config.yaml
num_hidden_layers: 10
hidden_size: 512
num_attention_heads: 8
num_key_value_heads: 8
head_dim: 64
intermediate_size: 2048
vocab_size: 16384
hidden_act: "tanh_gelu"
norm: "layernorm"
norm_place: "pre"
norm_eps: 1e-05
positions: "learned+rope"
rope_theta: 10000.0
rope_fraction: 0.75
qk_norm: false
attn_scale: 0.125
bias: "all"
tie_word_embeddings: true
parallel_block: false
init: "normal"
init_std_qkv: 0.0179
init_std_o: 0.00401
init_std_up: 0.0179
init_std_down: 0.00401
init_out_by_depth: true
optimizer: "cautious_adamw"
learning_rate: 0.000632
lr_mult_o: 0.735
beta1: 0.95
beta2: 0.95
lr_head: 0.00715
max_grad_norm: 0.5
warmup_steps: 356
schedule: "wsd"
decay_fraction: 0.911
decay_shape: "pow"
final_lr_fraction: 0.0
batch_tokens: 262144
max_seq_len: 1024
doc_mask: false
train_tokens: 1843000000
max_steps: 7031
dataset: "wikipedia_en"
MLP neurons of a small language model. Each row is named by its layer, matrix (up: input weights) and neuron, and shows model dimensions 208-463. Each number is 500 + 50 x the weight over its row's rms, rounded and kept within 0 to 999. Numbers have three digits each.
After each neuron's rows, "fires in" lists the words (lower case) most often at its 100 highest values on Wikipedia text that the model never trained on.

L2.up212:414465580471550511571417474522484500362537457601429510470553469494455518518522538489491535507473533518529500434476454487552454550504419447428474451545493435506505586470538532536512466556537428555449481545474444465457470523535474536464525535580471477469470469510555410382454519504591531497482535548452549501558441463500611514463357520461415522483488449580446520436505524613549514435525565478583534532493471422504380638457475410411525496556479491485560548383499509482467555539553556450451497475484458433510522429487462612498531503466488537461482451481428480480461463449419574528566467492550565490443534411505529534529539447480497609442542583517533480504558465468585510493514411459542569475467479447398475518373466543450491531497419469546469495556435514480517419557499488
fires in: "other", "most", "in", "website"

L2.up894:543537598540510533520463554501502449520485541519492533480491567514505567529436401555525541519441503504445492463560561549511432413443490504572531529486535468466532444422462487489469478511499611503435432454495540565554494471492565528496546475420574529483499451440502528516435475364621457543472517555505472553640476567575530493416514592447535552512484495470438526559445527571413472435583512600490572531530602498546462461500487476519502504429514500474457515428520457525449412537423473565429543537470524569426527467510559455525597575400402407527502415455485518491571550527561560486542448421612493450594497506442529476514467458474447500438438535522423416501493548428562472556387494624486473540467473500412464539477464497544515514514506581418477515529492515534440516520591378
fires in: "while", "by", "before", "time", "q", "once"

L5.up1391:493533479398501559498479522556517431480556483482438553483524542443512465498451484503418537564464481425564505562618445404465533504452451495556462475502489488498537527537523451452582494376547508610460556552472509480512537571606565418540466455535524543535495454502515467519503525542422449493557528407537413517488464513536550393402486576501503510500455503470448502481404464457488486458550522449496439408451559443497402483472542518479547573417514450534575514486564525464541515536496522481414486449506430473496464453586471512472336433433473485454511472478566509546470565412501516452449508488569477481565515463442475511544424449512444492597459628500630434526479449468530482550455497482525471406456528509505481447515448427561453482451520393422486563387464441517444444606514500
fires in: "not", "to", "would", "will", "t"

L5.up1123:532502505516531503520475468595445551521481555514432518637432472474459502478548487481482488492459461472524451450536448545519425567527482521505550395437487501449481599573589495474483567474521578466411538490494500503510486563475581527546500526519426532496470545615512518487523562476690513524533527487402481437532504528458479587470581563493437517538417527623449513561474440491481526500524497509527486505408517541626477412554495494537537522483413486460567514602494360544517458486585534482533570443522506479491459565539594527523542438450425405513450532439481460495467484509474403519477527449559539505495446500443428486509531507427564531508405540519431496426415556533493460530567554541540524545522467475536548585511559490543488575484441525494430418547477463515463576548552499
fires in: "was", "to", "were", "rutten"

L5.up288:531462538517648537488504519443491579513486626465447518596470477469533498497409519487445544479532504465535562492562514508467504504448471425577532434558540424431495448518489544553582495457421535387506453447474546564520507426495512533493524492452409509431510523477494422545551453525524560364552605502463352463531568531510494543425552475515374418504527532441506507437481507434507432534480529471471470521559626493416417472476569467518452511487481451523412516550550458436542509487501461468473418452518533498466510478600467527441498522465567429473484537495425500466518438417470584588511426466635553449417471531587478527600451448497523465507554505610451440450427498465461510491516537434509530503495550519459470505427487482602615564569465495414506438534401491499482531470528534
fires in: "not", "when", "how", "such"

L2.up459:555534450558396515506483471494434556459423500504541449474436386607468464457458481513439443576578462493560566471445536538614459478518561464478456449582579390540529540428514471509579443486475595394489474509490516542477595541520430452497455527480351466528430531585544441418522499567462501441469462463522506436593486522496533495490524445549490485558534411547534417528523437536521496540558504527423560472469448474476546457623509559468531524505463518439548538570507369451475534490561543539538459537552490474405492504506544457479461508436470496570478520378525532502453510448548560528461545622482439456497517526534396502592557602473449487491525459500486473499455491407593455500555527518451576481559583548462557575361449613581462544509515523527547359451553499558536520501509548
fires in: "into", "at", "to", "out", "through"

L2.up513:570483540530547503550474522525427487538458506469531509478533479521515399431452405546391447478430538497498494539478468476512442477570559538468559412432495602503530517466418560599554421390480438443478466475529549516501476430495543467595424522509582467540510476549497527529544499521521530425497540565426453550453553508482462454481519514549469496565562533460537415580442421442466540504476427553524466485528506460505498572510486554464470512470494539527502516553464446332488393522560567480522457582504426459528510564434485456492566551535571504547539575517481471524511561602567493463531409436513477456568493509490498433511522475519544463484574419480480495485471520550552519598651511509627493501443569415493477511463516486411580514596466474546516469487490466504469443500551529
fires in: "is", "also", "was", "both", "zach"

L2.up1174:474434406482536523451483546487501397541445483463513577560499621581521517473498421527424473509504552444585599476565462481423501511490571519410522453540465437458542467426511503462517515499471555484429501468533423499504480445515519516419485476577504511473477571499526502496478623571504351477413520472519429441524547616550553471352544520466438481473493495467580407576521485557532515481547555530430529562480526466529369491428523548481564541531531467521512481527527448415531596520503577486490506555480507471485531571452458465439534570444492506380459517518489474448451525499464500506443440404466482491560481513481556509596513510507455537481491483526428480447535502526458513532448480484452521546368518471483516474402530596554511545666532406533503514502384485486614569579443516
fires in: "to", "for", "helped", "help", "provided", "could"

L2.up752:494435447505492500554417553528512449544434478496463457440487560367527496509586410384479492445522453489431489524504495590452384535464440494515385577530504507538517449490469457484475507522544503416482488476554574542390508566524473474493557503494480534479588538486449556373542548557483492516477505560465568610504487593455537509497520540448473506609468456464482502492514584459452499549570509542491407529429465511522465477502570527501443496488474559558583594505481553526405565536470538464434592474565501442489543425532465483479546505444547493503493511514544517468426520525506545479461541441501438565559555484501471487489521566470494463495532476559537518522440523493468593633494472438526599484529627471514572422476410449460495521550492416503578541512541544450454468525418489
fires in: "states", "us", "0", "no", "on"